config = dict(
    head_dim=64,
    d_mlp=832,
    norm_eps=1e-05,
    rope_base=8930.0,
    rope_fraction=1.0,
    tie_embeddings=False,
    lr=0.00888,
    beta1=0.95,
    weight_decay=0.0,
    lr_head=0.0102,
    decay_shape='linear',
)
MLP neurons of a small language model. Each row is named by its layer, matrix (gate and up: input weights; down: output weights) and neuron, and shows model dimensions 112-239. Each number is 128 + 24 x the weight over its row's rms, rounded and kept within 0 to 255. Numbers have three digits each. A neuron's up and down rows have the sign that makes its largest values positive.
After each neuron's rows, "fires in" lists the words (lower case) most often at its 100 highest values on Wikipedia text that the model never trained on.

L10.gate629:123126115176112115131151125113115100162148115167157127133142134093118143137140102138123110145113122087101091184115133122116123061103144133142125140108100160101169137113131131132158153108128120168086107122085122176106120144104096117135155102117141110162129079172127076100149094125120106146158096100148136150138172131134137083157083155151112157125146122141121108126138080188120145131112
L10.up629:123137136150103143117126103165096108174111095142135111152149141119158135137146123153095094110100158111132057090119143137126155075142179134153086177143124132115146123157093130144131119098136154145106098120141141167105138115079132137108054121142139111144109118166156123093130099148094122123114165142141088110163114071115157077116129086131153141126161159113097105106107060107120128141106
L10.down629:119118153130141081131146103093130096084068117102169099154147111108140146162164140115144157180119116116094106135107132144147123133153129175131124144126096129152110110135140143128130125113184114112123139146114100150105150148199152100128126097089143101145154129117143107167099110106099097148119107151132122142135126097129084106086149134122112153137127170142169132136151112112103133103126
fires in: "i", "be", "he", "it", "ii"

L7.gate553:112139135127132103149109148134138122121140119146138154126145127117130131088128119120148148145101119123096129123135180138146106120144139121127158129103124108119140122133123086152127142142182120126126125094137083088144140093112117137157168107126093171096135156127128105090126125096155161134033115142105133097104153078107134131077157131155113113131122176137118096119146161116135161107112
L7.up553:119131109113083143173116126072132117137124117147137136109116091110139119141121134128128138142138116117134171118139166150140103107141181131145122152097109108091083097163129159169084169128145142161119139102142104146159139188108123114155128102148106175121091119122129140126094177128156157107099131146112127123170105107162103082116093146187110135126131137163144116093117116136146185152152
L7.down553:194134124119077075106092109110142133121112113137138092141136142160111117147126112132078130153147099160163147114138122139180149139090136127124124124116121126151130131149188151114106087146099115115165184139118108110128107110104155096107126152139108103120142101118127132169132153147115114105131132114166182198160164136159097090127135142120103130080110103095104104142142108134095084162139
fires in: "as", "including", "of", "only", "by"

L6.gate468:105168163104119116152104129108086133154132128117103093123104115115156138112176111147118103142160124096105117178102119148099134141139163137189142111147157089088155121145129156136141125114118149106134120139088177139098131084092152180096131128119138088154126103099145111101150139132117153110148149111140161126131107155143097087147132131087131134121157106131119144096136155142135152146138
L6.up468:150116115166136080109112112080099118139155121082095110148122124165110103109124133147124121094148070163090090162144108091113116124126166115112090123114137083153129117096138124149140128168107136130111150155154129164108115121117131154106141142132096136118109153107107152185120106094145111117138137106100079074160130146146103149133119094131117106115129088125121165135096123105168133142127
L6.down468:125137099101125081086104136180084123145088117084094107131145161139113094095149136139178083092138133088146125139116100136124124087152133134148164116145157136152147128133150115114122103127096145157090137130125142144106116092142100135140137121141108135136115091133106130089124095100064121138088185112134166149158169130071124109142128118126142123145107158106137114085109168121190158110105
fires in: "and", "brought", "though", "although"

L4.gate42:140180121123154119110114133097123137126141144137138149131147105112136128142152119117163135108120143104089136099100154150128154110105147135135119144185149128149153116091106137125125127146181182092140093129148160143129152158138135140104131120091119099117129146112110103145137112123118164080118157146118164157130136132093129154145204104146148098136155154133088132098111140138063161131134
L4.up42:165110149166150097115144143154114114105130108147158118149153086116162138133137168120113117075113189105115159128117141131115118123085158152173109156178141141159137105131127142126173114138161127101148155161118140142142140135151135154126106101130124110127140179118123133170142157164145123098121146144090155135134148075123164137128142132127136159116150126175126099087170161116122153137143
L4.down42:126129154155165121106107141146142107104115149152117148138120104158122138066135122137092101118119128138152105083156119117102161150126130160153142124157111168083171143169131121167150056122119104097077184161144160142130134121130107100127118149096127135167156128122147154109104164120098149149138101170137100126122142110103154145131136141131139124101140115140135171143141137110095131069113
fires in: "after", "jr", "by", "alongside", "following", "along"

L4.gate33:095161150138164141160064106147143120156153117134143143150138130129121106152139168128119106083119156125134160148108128116144122140155149151140145105082112144118161146152146125120053080122141104130141128132161113149133103104169132104109126137139157144109157101080111157140123131133163142139127129145103118147114175171148141134155158110131148162173100101103136101142090159133142134162116
L4.up33:123174154123101140142125155168106151117126148109126143139125116139132130100111161124152118146102078130105128122129128156141119135136102152161151131101145106137114086158146091159125093118152155137157112090177136119111128095105119117101086127113062175093072098126125097103142163112140102147107134138144134121197125112134165139099130153112114148160127122144132124120095127132125165130140
L4.down33:172138115133116154099126139171126131151176106147116159121107119137116112115131129125119168169124117094097129131136158096149113153125112104109110129116124125137131101127142149111129130150128114144145179158107145090124148128113160119133126160143122112077143159127142125101068100124102122149130140155141113124090153147117096124135093141086156100144101110165155117168079101158118115099135
fires in: "of", "often", "on", "officinarum"

L4.gate499:124155115109119116146109086108109114145169102100142091184147105074152126091137133113122150172117105104140142138121091164116150098097163105142111124121107157134108114136137137085114129136140137121160094091116136104196113149124141122127145143110154115103128136159122092171161138160132124097109126167138117142083089140136080110066107133151150117066155159128117154106105094111142113138099
L4.up499:121123154143141092116116121110114118134116097079125133137148141101113085149128131106148102123081143143118115093120157111115125099147087116159116164119115105088133126127137130099143125133138140127159133145169149101185130149148146108153122086105146104133114101145099117165121129155093150108111104122123220120151152166130099175097108131106093151144147115158163123109124142133156108150170
L4.down499:112107115147106128132122134155134112142155115137152133172135113116126151132146126113129091128102101096146102088114132101116118090129116154157097170108119095063134178129095124151166130064136099141153076149115123127130130147109125086100153149088098133137136092115106114138129151151140138127124132167132141126148124170083162153170099151132128120101126151137132132123153075134172158154144
fires in: "and", "of", "to", "or"

L11.gate595:123120105159095116114120111099139130126136111101138118105115150131132132117117153135159137137110134147101171109113109144147118123094156158105129089095102137093126129184076083140147100163145100156098120100112164127111117072130099135132102105144110121144149104117161122105143145107096172122129099129117120143131120195128140136117138171135157105077104120107158094126149179158104157099118
L11.up595:161102149143115086142087111103101158099189141147093121169169085154139102143119100172115087075097124120184158147133167125119128084120166106175133114103145134093106113105120106114122117129111092162119104145174121100081124108121106111133149133124096159160116101131135137089131143115115150119104113126149124115096154156120138118083123104102107138119156104094180141077135137137147117109133
L11.down595:137116121078159115089125095144113111127164110086099151136158081138128108060083135142124111141105138073106104122118091120137164133161085090116135141125096130155145112110087114089159130131156129142099146122134107113097138143140139192116113139092111178140141183106112109171110142089135142150147129161132129130160130148122138160141077127110149139127148108120099133129139122125108112134113
fires in: "of", "on", "for", "after"

L4.gate608:113168148098168102111204152131162127125129131104130070124150141137111088150112131132138159134135148160156152128093164149123109128184089138136141093138112127139165153121113104091186132128113175118191115124159110171140119159122104144100102119106098157111157135137131109137116119144147123116159131134108119122149133111155121119117119102089136131155119116101097123139082168068118156123101
L4.up608:140141132109117155158140102102167084102120118075141135083170110117116128136132149129170107162133148109087138127121080133101107135147142142131128104120125149105128093107078113103171114122126126131120126136133126155106087166131129096075138134126127151081146131141150133096139141102127119122107092132129122129113139101112088102089094114102111135142134130113134149161083154101114118126124
L4.down608:118107159095090058137119105121144112115135117114124144123125115136157086113162120145140139076143114049132131111125080113129077166100148146119161146130135166138148121095114099102147145122117127150111166114162157115165148100137124079079166136136164148124155139214159177105108149139157121148137146123121086126133153141126117134183115131138147067146109131129078099123113133104161094143108
fires in: "a", "his", "and", "as", "succeeded"

L9.gate282:158104099123128145086111169167160125133135121172129159139148135184117117108153134145165148096126099137110145117119111126151089129122150104125147158089120086140143107154117157151139102115130120151146171118152135137097125110135122063148140122120147150104085116149143144161108081100111137134123140138116125147129137136140094095135093170090100102102163127104120123083104134174095120158135
L9.up282:129130121099089148122114081150142101136110184126092140150120083138115114126144118079109125138120111178104098122141109097142154145167121089148123151142160102130166102115102144151165131116099128150138125096090149147098115164142141188090141119104136151120108133131126141099148109138134134165137147144116125115115144114140132144186123134124119110170100116171127159115129113143149124127110
L9.down282:172108107117147149152127154125160100139141110082128131172125086127137111116137117093145121127122129157087124123144131142159094126126123120162184116133144084110150141132122109132134142122112163076144172123098146170130092135121128148126101143155126147109166147130140176098104079108102113121129157099112118102125115135141118146104175108142083158129147082141163152109109162133154148121109
fires in: "on", "one"

L7.gate273:111124127160131123166139116115166111128169087132153114139122149129116137144104150104096126127111157115101091124152157145110119164145100136078143127096134151119110105074132133101160170113166140120121132121115119151091102117171099130128135154153126144129127114086078142113149126123157136124111137140155082094153122145095111092109131108101164133131085139080146155121098167116155101148129
L7.up273:123096110156149100161110110088090151119162113152160138128113101162143128084151127106152134120098151102077110107164090158161147156164168129133145119186120156126192078091110147134090121115106120146141138122147156082114119100131114138096142176132114127117134113088081100177147144139174143176125124116106129164135135097104108164131153138164110162093116125144165131141136133120156112131134
L7.down273:139125079150128133091166141118126102143092194112133155127121125128152142139125124168111131127174120125109137121138121113066080140104135146121125094154130160119127108153144101140058172124116123132150179117094135119128123114130143105114195120121093143142133122122162160153130091152121189161154101119110175133154187112134138118131134077127148132150145149099119093152119119139134133113128
fires in: "which", "who", "as", "where", "and"

L10.gate498:150148158132151114106150160109152079138145139136118125125134138131152134131142118110123177123155146090127098100184166095145132106131128123116150106115141111126164149124118139094148086103140179087095140108089118108099123185104116148152128155148149111118155138149139106094135087156155137130114154084084120134138138171114111107156143113117172091102136111133180091171137120122144119123153
L10.up498:145120188132153130142105160116128122068104135082128120151123135129134125122114166104138124081186202119152157122124137084121125132147131120116076115155108115160118094133126121126139114113113144132146163130150092092124138110151145133143136170159144115166145123112135114097137167132133141152126137129154089160118131157093167124133180141181119134128129119099169148127093135104160119149083
L10.down498:134125145169113089162125107174150137144132168168141096095160138163135189143126165117146132110142138096119110131115104139097161141109154104136106116120135118138094160109127146127132147158110120105160171112099138114109097101140112165145110181109096115099132131102170129136117136107105103133099092086099170113115095123146155094139176127136101093116150125129105115151158158140094160125155
fires in: "had", "was", "went"

L7.gate326:148120099182097122135071089147113129096114168088082125148100095112103123145148141108155149112117109155161184122110106165158152127091132092149185117105145129137157151151113094114122111106172121128156145140112122129118109111149129106090096108150150127130126148138110144104129130123118140119143085160126111133121144163156149090130136132136144168162120108094133136136191107123144115142140
L7.up326:149116154171157144138101128125096127100120120118116122057154142127145115129155128101085137119137128148138135126094086150115141108096138122144127123136120135125085139117109117118172108109107137143111148139100121129129132130110144103169140101174161096138133162126104140154145117155139103131135101132150096121094141144119083095105144112092111130104121091127114175101115129149135129129123
L7.down326:113122112130150151121127113120118142123126092116168142126151100110115091133122131115124115118113125133156152127100130136136157140116123165123172100142144136080104148089133090140093132073120149114087096148126134115148114119129135149095143117148119139113107139166101142166199104117153114128146151110138119142137134192158136111113142119142131187115154141117128176110172132121121123116123
fires in: "high", "highest", "of", "higher", "summer", "highland"

L6.gate797:109125143137120136101121065140133111100117089100144132124138164163157127142133090093115144122112134141143118137120124127092086099150084120140123127129135108136105097107136138153123125126148110132150130099102115126100164101118159102160160129164095152116176136095108159121118142112101130120173154119137100133097119153145098101079126165113099109162115123139102058179126154175111112102131
L6.up797:157115117114142107168110102096150133107140112176097108104136135105170109104108124127120101141127161138108146088122146132149118085148144117151140121144119127112118144154093173108142105126106055114145140144162182143154128136139075139110151127098138117188121127108112152093086166136121122142157142163126157124133151101137132151137166181149095140111137082134132114160122159145142156158141
L6.down797:153171135127105117140135087109106149112092101102106142138123105152150153110123123120142161148085109126118059118125186149138120149132134087163121103119155113097104176177118096116151165130172137105128200157117161153140071101112076138112150147135136128138126126125175126098097135137121115142148190102155115140177112121118101165116131099110144141113046079120106135120111151139096137161090
fires in: "that", "first", "one", "1", "each", "this"

L11.gate537:118095164108112092151121119141143127089138108131138151149106123109112120154130149092108152066129165174134145133110116125121135127147121134134142121100142142136154133121173152121125117119056146110136150129165145116132136104088126129112112128105113149131134112094127113103139115161130149139123093120171126106152113119158105141118100098089120135133164098124153103141134121133133132088131
L11.up537:144106095149116109139163148086139115120114154126137148144126131145121138142121175086177103118101113095090109090123133110114075113153130118129143107101094113126121142153159159117145126120136155120163143109168155150133109101091126128083188127141121121093119117156115090115101156141156113129170156114111111120137119147158152154108130137144157111130130153193127108151099132107146146131161
L11.down537:084161120074078138144106117142077161098154156098158102168129131146130112152174145144113094139148136149114172182094116149134121109173111140147129136117162129093138113085145154122117143101115139108080173087117158124146129145097140101136078107118145095151112149108147077135178095114106151162122121135126115109122079116111146116144155097137119133119172110147136147147164103080127144121135
fires in: "south", "north", "northern", "southern", "western"

L10.gate492:110088142131121127126145109115143136136169173168130155130165145135110140181149113121090121116151094162117099155102138106110134112105134170130140111118119167145099175137110120108134156136111099134151162128183108107149120090149115108129087090105118133055128125099109176129115153105148099171134165108114111123129145114126125123153188136150141193135128116151121109145119123135128132142124
L10.up492:129110114139154141121094093076133120134122134154107083153124130129101059162169141119130142159118152094114128154173136119076117106112112079139156138141101116101124118131120124131126129124121110149127181139152146149180107158116119115104105142139153135136139127110103163162119137168099140146176106138082137072146115165126187087155133093079093117125109120167111131109090135097148108149146
L10.down492:117137105110160142106118117094120108144134134113143161141100104156135109146107135113154134162144130123104105125122138138102142108130125095106105170129133155111109110128136096136152141116127138141126224163120158122084115127145115120166158109102141137124148108117133133084104139132122096136126138133125098082175182136155137137099130100126137160150152114120127123130158094102144162167157
fires in: "to", "tokyo"

L7.gate224:101139117141073145124113084127178175133115119101118121098126080138141094169157092124110185152151142140135142143118117129146111112137095138153118131134115130106133167108157115120108095140120069091130175064091113180115139137116135128102146136133094127143170107133121116109119119086069128140099124093106119127126153144151165146129133153162115120135121140104072159110135120144100099141128
L7.up224:078154132135088111131147105125118146144091121154167172111123108108146097172110096104101122107120119137138151089102162141135141148131113144133092151099105144147146145124142098151113119132080115106123146125057137113180169110110160109120135109141118171137104142078130093127092126117121125213119136162155147092166138142132181108139136147139141132120110109141098145129101153085089150151106
L7.down224:154126145110174107142091154157129108131119091149129116157143138142130111093146120146124137139147128117083132150138127137132143089107148149117118097094122109096103118145127169176122116099124145140177096186119112096148159134158120149086136165103097137095109120138102130135130114156136161124092097140116093135148141142120121130135187084130124129125166132097180087127116156165161182134099
fires in: "and", "i", "it", "of", "s"

L9.gate133:132101123125117132107099128116136152124140156172116158142141084160125142140099157107147110097144125171114130114113130144125094160114116108138154159137072166099159158168145114116092092137166139127117136146154162126164112138140125131109094138148119142119153142147132103111152079106123145126167135090120122170176140148173135195102142136136090119174139101127132108101148127153153153129108
L9.up133:143143083116141162110125127149127151121148101143103099115133138159093126078154144150135161118107137129118098148132129077125125142119125153120130170143110128129146119137106112125153089176117059162136120126135138098111121107133112161155129158137147092119166118133146157168099107126122085161129129152112178109153148100118109154063170108128143145149159128131119139112091180127158086136103
L9.down133:151120132115165147098122147183138109085135125170148178152145111176182123141121124158144124144104139130116117129119161127136128129144135131137105145142180162160086137139122131171133096154154167196161130143156116131177136155112112123090153130129115124111119125154143154080109131104162115109119110154131145135119161169130156096080145150146114131167129139070133140123161163142089164130125
fires in: "in", "to", "independent"

L10.gate216:159140099112175114081137116138137134150141109143121117126181124133116104109118102081123148083114102135131111145124149075162113126142107166132163106106110106137159126091091149140111105123145105122131171125118107094131180113101141127110191147150133124099159121132099112157108131141100123161131176132072086136172082123127114124122141100121111147129157135104174118098126090162151136136108
L10.up216:175093127090173105108105172129145134136102127130157151153124132133094127085060139085123150081152151147131144136132167114148144121148119138094098106113120138089133167152121175137091088123126115145135147092145104102134129162088143136149119110127161140083141114148126206147137128113139152130158168143130117144167105110160163123129127103118123117105099161163180155094133163173128161103102
L10.down216:114126128124067136081130112140196134150118072149102109080118115136124098135097159133127115146099147111089124133105153128117125091108132135125124120141129147148096132153122140144136120178103140158103169122115125104149115138099102128135155092133165130126122145114107114155085115141161174100091121124095113086122096089132128097127153126104121146090097098136125112071129172124151138118108
fires in: "on", "october", "july", "september", "august", "november"

L7.gate348:109172148082142131180146139143124146131144120072141139130150141109138114134089123138111162124088118146108160081147174087153147176107160143121127160063142077142102164170140147128138086119118180168157123123158151152128085109152136125125137117133152116047105119115113127147079118160100112121093128145146084123130143102185117101137118120138154111123135157135125118152121104130132134143109
L7.up348:181120114130112143126154141158136132132171123145157113136142107161166137139126117102171152066123155146120113053134157116147121134106118127115165165125139122090133114178121102157115170089148156150145160114088131126149146143137145121119134143158109121104102131115106151145105142192145126158165124149124145136139130138127134108149114121120166098168122086108165130120108143186093144136125
L7.down348:149139136116113146069088106162131125123123135116126152110090083125154130084117131107131088112089099115118134128138087171145130119134138120128115074117151116123100098138105099086124176120108103112139127118118096085162167110168140144141130125141090174142166124113123142143126146086132142111147126077140123125105181095117156126117143156095110114093098120124155127118147158134141126115137
fires in: "of", "often", "officinarum", "offers"

L6.gate1:110158141159140159123150150129097166142158130156090097121110123100087157136151084121140147132123130120147136133167160107117127103150106130173102122137159111079137109095148158098138115125158180133136114115128142136107122138110145070107122157130085155137142100114084136131134119078159173121108112133127135164135153129096119131089157119168104095125090111178086115134139142155130137111148
L6.up1:107119099144122084107103113168140147112136132138096083142115112122108115138127145155117052142167097140114148115145116143106133094171131141119117145146094164121129107136089107151122146101116109164158117117112144111115116125110148088118137138133093178114115153122131131104049179114134125082140148095071126111108163175156112092134185120130090129138125083174114142123086093073171122150166
L6.down1:134102107128135167132108124166094152117167103149145143110135118129156186101112109109099113152105152136147107125092172148156115179154126115146125139095193133139119110150130111142110143134130145105147099130144126150135087157115149161156126128122152169113130138160123141141112086123083107132142144102097093096102115159147119117126122116121126116140152130113156123148115122097139100096112
fires in: "and", "or", "as"

L10.gate776:115134084139139129078125128118110118111085141149133087136104113105107081093118129118156097126124123072109122148116144112138105128119140118148152135126121138096100103123142115129167142120150117139117150108107137139163143100094060111148089129087117167165131163120097099121101154098157133182123148138086149137148202137118144124113117137121138108121141115099171120114140125099113129120118
L10.up776:137125112110150126122123085111120129151119121118133148161139156120132149069111147133133161149141108148102138159121112115141151122116139136173089110119120145131155117127110123124103117102124134189126143119119144188113145116147175082090146128136109100129135118082157124110122166087101116134106145121134122174161113079134100095109143126129132101096143154153125088113123099140074106144115
L10.down776:130144098127122157129115142119177106130139130136111112119131098156117121124113097130117121159134147127127122078133135131205107125094110133131134097140114125148139140099132158140150118118122126111140255124123118075125146136110106152165116138107105123112145154105177086154091109153113113135113160139128145117094151162126152137125129124124120117145164096125135119144139137107167128169103
fires in: "at", "after", "to", "when", "by"

L7.gate743:149112137149106128108149148139129135126144150104128138157101100122155150171110167083122127100097127142105140123127131109127138121130115101110113076099125150181103151138103113091127107119129127081122144129159119122134140163123122134100132121172131112117141126170122097119134103077133140159153125142133128163127120120107152086093095141130150152129102168095135114059152155165123164088157
L7.up743:110121157102126096126126110166127128151142140111116108131131157129139158104140122081101118125154135160098143104118126061141160180189091138139093126115155127107127124107091142120125113120118135130132073134095168135057162157136116177101132142171155151121107151128119154115160087123148161144164100106145131141157134147138109146122143180087097112141110169132105098131137102120076152183111
L7.down743:123144167125155132133109132157130149177132091136128094144162111130137126120182107150144083162100132183142137135151115149114129136130118150119156124174104176118125126120149149161102115120066092107143133082149105110128121115139111118109092187147095140137132124143122086132112095147108087112102127155104142125156147151136137125120147149076144123093140157155125138109152108125154129115153
fires in: "one", "germany", "it", "bronze", "young", "some"

L7.gate560:156129148129127105152060086113105153072135129137114090135142091124125101128167156126132102120138147138123171148126129159126117133100099204127110136089119119154126159145125135130110147117139126139106137115130148126125111112128160171117151125084103119161112123111098157138119116112132165104138100112131116138112090121088131137154170116165110152124125122045165119144182092159155125086115
L7.up560:153129041131165140124132112100144151101137097089159124123126107123140076141113120126160139112128127146137125126121094116102096127154103109123113142140161138170122105106100145102104097143127077084099108080133146134078167082149138109079130112123175150113131147126129170108112085138124141142128157085131164103119110072163151133093153135099122112099121154124126125161145138141171120119117
L7.down560:114131160094121148103114176116142089173135142094111143140119142125139133148144166073134148157109140156125117124138137137116114093122147132163118135113177181182120138135134124135101084167120098114128152170107166137140124135143158133136157097127177107111097147093182122080094143078103165084142098094126111158140109097170154089102133122113147167124116172151170144118101117140134114149150
fires in: "it", "released", "him", "release", "government", "added"

L7.gate782:104107117142132133122160144102095147083160139158128132140164136119102120114118105107107126194144093095098102126157117153142135197088105121109155156114106151184112151122104151140108122083138137154166112073125111128158161056160098162137119107104137119081162108164108144135107137119126092129116125117150108142163139163112130139105157103175118117113123135143138095104172130089125125136102
L7.up782:130155104137137107122178173142145142099114149163146138125134143122095088129104126127130117165137123108114111158078140100165097087073133164132151142127113153147112159142136131116110112117116117122146137141158143095176153092149151121123126078175137091132117135138134113142104110111115121131120115137152191110120102105092141136125116142122100144139176151095147139178116158179112118153142
L7.down782:170117085138171104095087098111164127111091140104150144123117142172146133118169164127146122124123114175141131132100127118158176131162130155130120106102132104136146117109185114119135095123110116135135174123129097131115073121137112100120114129141127140156132149101150150129117148111180132122112104155151160152137112145126099104141099131128122137118115111157108118125164145085148104119143
fires in: "at", "in", "to", "from"

L2.gate126:123155111127143109096102111149112125145118131146114060170151107131163111103060172160165134126153119126119161163093131079134149119131169122124156166155127106144111126104144099098165138150112118143131131099128125117131122127094154134138122161155147171139142094135098117091108086104075124160112143111121160085157123166153114102147124100098142115116097095145152122085110120111131130122117
L2.up126:107163123151108098106112110136128123155136118127092092157133139137127159155140148154157091124101129093125170154188126150116140166120129083134120135099153084162102089090169128122121120156122142110106116115111077167067163089118128140114130117142146117144129149121107095091105095098129121135141123130124124118134134189147094134090136117138133134182130140140150095146123140098161110125152
L2.down126:100134093167150127162117162153171109150130147141098139101134148151097142079138124148115130130102131147125104125127128155147124099082141132123087123157144104154131137079115163136151103136092115103165155086146157109110158116083126153140087120111138131134170093119128162128150148139139133118074153122133081143109134107134151130142161118153143127127115143186099138091103153153136144123102
fires in: "of", "currently", "spy", "when"

L11.gate212:105161141154165157109157116096182125081113130089106103131100109144131121098113123157064134155158107142152152144131129172170130097160136141151116099122104098183144118141145104104124140168122111129136114121118157168153121116115144094133143158144130124109150109105110105150123102093128121161121129124126099103142078146131144125085097115128167111114186135132144101127114124117131102125096
L11.up212:091097170084104144090118140137146146122148153117128140175130135131122113133125104130159136087162116134121131096142139141102147090150120126163146118146143144089106152125158096160122089108125132147149141117113185120151136145103119125142134133138153150107110120134108120091113150121133143075134107133143147142098174120093154126151133165146107148116144102083188077114167153136150110134178
L11.down212:106090107082088114153131118176111150144115120089132087122096092114123110132120138137155135113153152120147109127114172177128123107129138141124125115105058088135116158160111135182105150110147170153155105113170104118156119133098150113134170137109079185118125126094123119118105142104152141132118151117107137156131144139122143122107140077097110119143171151102124122078164134148125108194121
fires in: "served", "worked", "played", "serves"

L7.gate293:120122120115130104127117113110131098139153151110131127140137121107151126111126094080149175133120112123112113101145126138119120142128100156131117132136107115112140142104189152103089188135158170144130105104148150151106137144109151113112163142124102121183127115130113125140157142150132092119109155116114090126156150145149127121109153121112154087092085134187085063124138149171184151157119
L7.up293:175127112122163133141102132128138092143152119125102132157139148139061116115105154107094170147134108099138118155123141095130142140115097111145119136150134106098137152112115080147131120125159108161164131146111156103110127178132146140112143065177116144141144173095150146146151150120196176116122103132120116089102189145173102106117121132127174086112114138160130129126163125156125140167092
L7.down293:150114106074144132121117124130120133155152113189088123123172089198163118143120115137109169189088130137053123146108146068137121097122114132186114090151091123150100141124140119131171109111128093133140125137110125107093124126113128141107118113143114109119146132066096086118112151132145139085091119087122131086123103145126057123103113160144134129138130115138165145135157127149127153114148
fires in: "by", "to", "of", "sq", "captain"

L4.gate574:130086111139082109109068160101128125095114115144145123145172121159122086128153110106149074154143132094119160118143101118123175100125145118140124100132163146104112099134172125135168121179179151152118101134123147125166127122131152100133123152113134122123145094181146137133116131131134095171104104129115116170138138118140106138156120105128206138107147145111133096112133132138178165129138
L4.up574:102103143105153073152119181134123150167109147085104118134153109139145121123154117127107104109139121143119164126091144145135142118153131067127209159124100120117098161094130128106102179164096131165082166143154099133098122159139118131131123162128148155083145181114101118146110094160129176111124186124148099189094140090152124126125159105109140152128153092125151078121125153119139090185133
L4.down574:102089110115126112127128103145145125135115145118140185099135110115102118131119131108117141128141104129149096157094153145099073144104127136125137145116110169146165119148165134108088157104144110064151172127078110126103168135138141119075139113121103102112173172121109144129146145149140120117096135113161120102099109113147176108147145128113155117161145132159171112095087144153111102101092
fires in: "guitar", "vocals", "guitars", "monastir", "bogdan", "bob"

L7.gate267:117135085102105135159101080169170115134156166135109151131113099120141128177099065155136136111134163105127125117131114145162127110160100106132138121081112152117088157131100146120141130185135169136118148149178133078083116115130103164114132136136141166117149083090096131147142138128097117127138110074168138172118138135151101127117100104135136148113142123123104104124091152126119147154139
L7.up267:124162126137108149158131123142141139099144135123118109124129130129118101067109157121083176145094099105150138138184119125146101078132115121135130119107132105067103147071112136116156088124120108179132122179128127105111079130116138140091104137140163160123142147099152145097105186093147189122148103124146135091148184125108122117104106144161090165139149105090121138113142172130154146134129
L7.down267:151108110171135126128124092157101148138106075107119129115110147103177074082092153140149130160063127174108125133127143136133102081132094076117120124143091160137152100141142098098141136122152143086129141119150113134160129142120191085101134105118148159145137135125101110103085116151170199118084133120118116126179129078157124159149107098121146107093101167116134125113126147146140151127107
fires in: "and", "worked", "working", "helped", "played"

L7.gate118:097108132123118124134147085134163141089104139094148116107119113113149129119130120094120152125132128110136155099182101144121120161132082117107137111123126125106115160162119143112123128097127112108107102118174180146172126126141130142102147107161111152129169132178109135144121125078136131162140092136111136071137104053097128134117165121115128161176165147110130130179137187105144157104133
L7.up118:125146146118167073096163127117130109124130130134131083097136097125108130080098103133100087166111099129143161130138120104159144102114149126177087129102110118110143161108104109098104141128138157131080160104146169123111131096128138165145132126141156134149143100103073184157129140154127148128172134124131162145135126126143126128130126127123130141108112083121090109149088106161125139144115
L7.down118:101132127107136111107147125118134125142139126142163161122171121086112117144111139115107137142113131158102145121163113141096160129115147114126129138119205121092117130105154131147145132102125134131131143108092137172150126129160124116130150110174087152115130171094158146141121157127124140115134116136133165151130108113141121153142098135177137150145100114143043174112135120119111091141122
fires in: "him", "it", "donovan"

L10.gate290:133143102148148134134102083093134124121132161077156154104211129129099105145135148104130161157129132119092146136113155129100126150121155126102099123137129131161115147085173112111146054111125142118138102096143116137091125086156116105124129139073137125142136116152111127133133127100127128147130111110118121129144121092114130120179132123150161107185118123142155127128122115137151125114106
L10.up290:119145146178159115112152127175103149124147140101162173132149142118127121117124095115173137099132131140171129142091193121143138099127113159100117182152152176165098114093146124128143140160138117086131101179143132112147126097119137170129136140131167086127167115106148155092110116164128160124118139132141058103100128144161117100116164122078167096149143116098167139092115148116138114158120
L10.down290:115119148127070131154140144155129108159145150113142119126124107136120100096123148106145124145127153108185129168123121145118121108138106109163131153154121092159069147089122130111133109122116127129137183127103096120142134179151088121119132148163106157120101139148170110163155144129168125084089139161154133107113144163145155101140139124122141127121142128089200100104144172149141117135128
fires in: "had", "was", "were", "would", "major", "majority"

L4.gate543:115133116117120136208107155113133169112184126113134128139145166119095133144134128128144123107130085123092104105129125128122121096106161089159123159115130141111127131145104115109146137116126152171140111143123118146156130111149107146101140148078130143074158093111122157116118159125139119121166075104092138147109140116146168080122155072109132117165118124095103148166137155087175159124083
L4.up543:120146141165123124105113178162149121162115111084157094143114112125106115099110180153132153139136059115128152145105138125116185097150121107141116135104128102108146140128120102148123120148121171133162077104111112117084103115108171127144147110169156185145138121095091159119126075128122136121128131097138152123161128167181133108111101100082132142107146085079092138128131113122137142152139
L4.down543:130134129096136107124102095110105134181145138102131153130133168105149127113127105141125131164074123140158116162160142114163128126122102131112154146138135138160135111104162109166171124100126148099162156152154166138117090125103102156095197167137093192117140108134142140089150142127126168141106156166129138157162122144127103136093117068138152119117119081146125147139090125139135149135130
fires in: "and"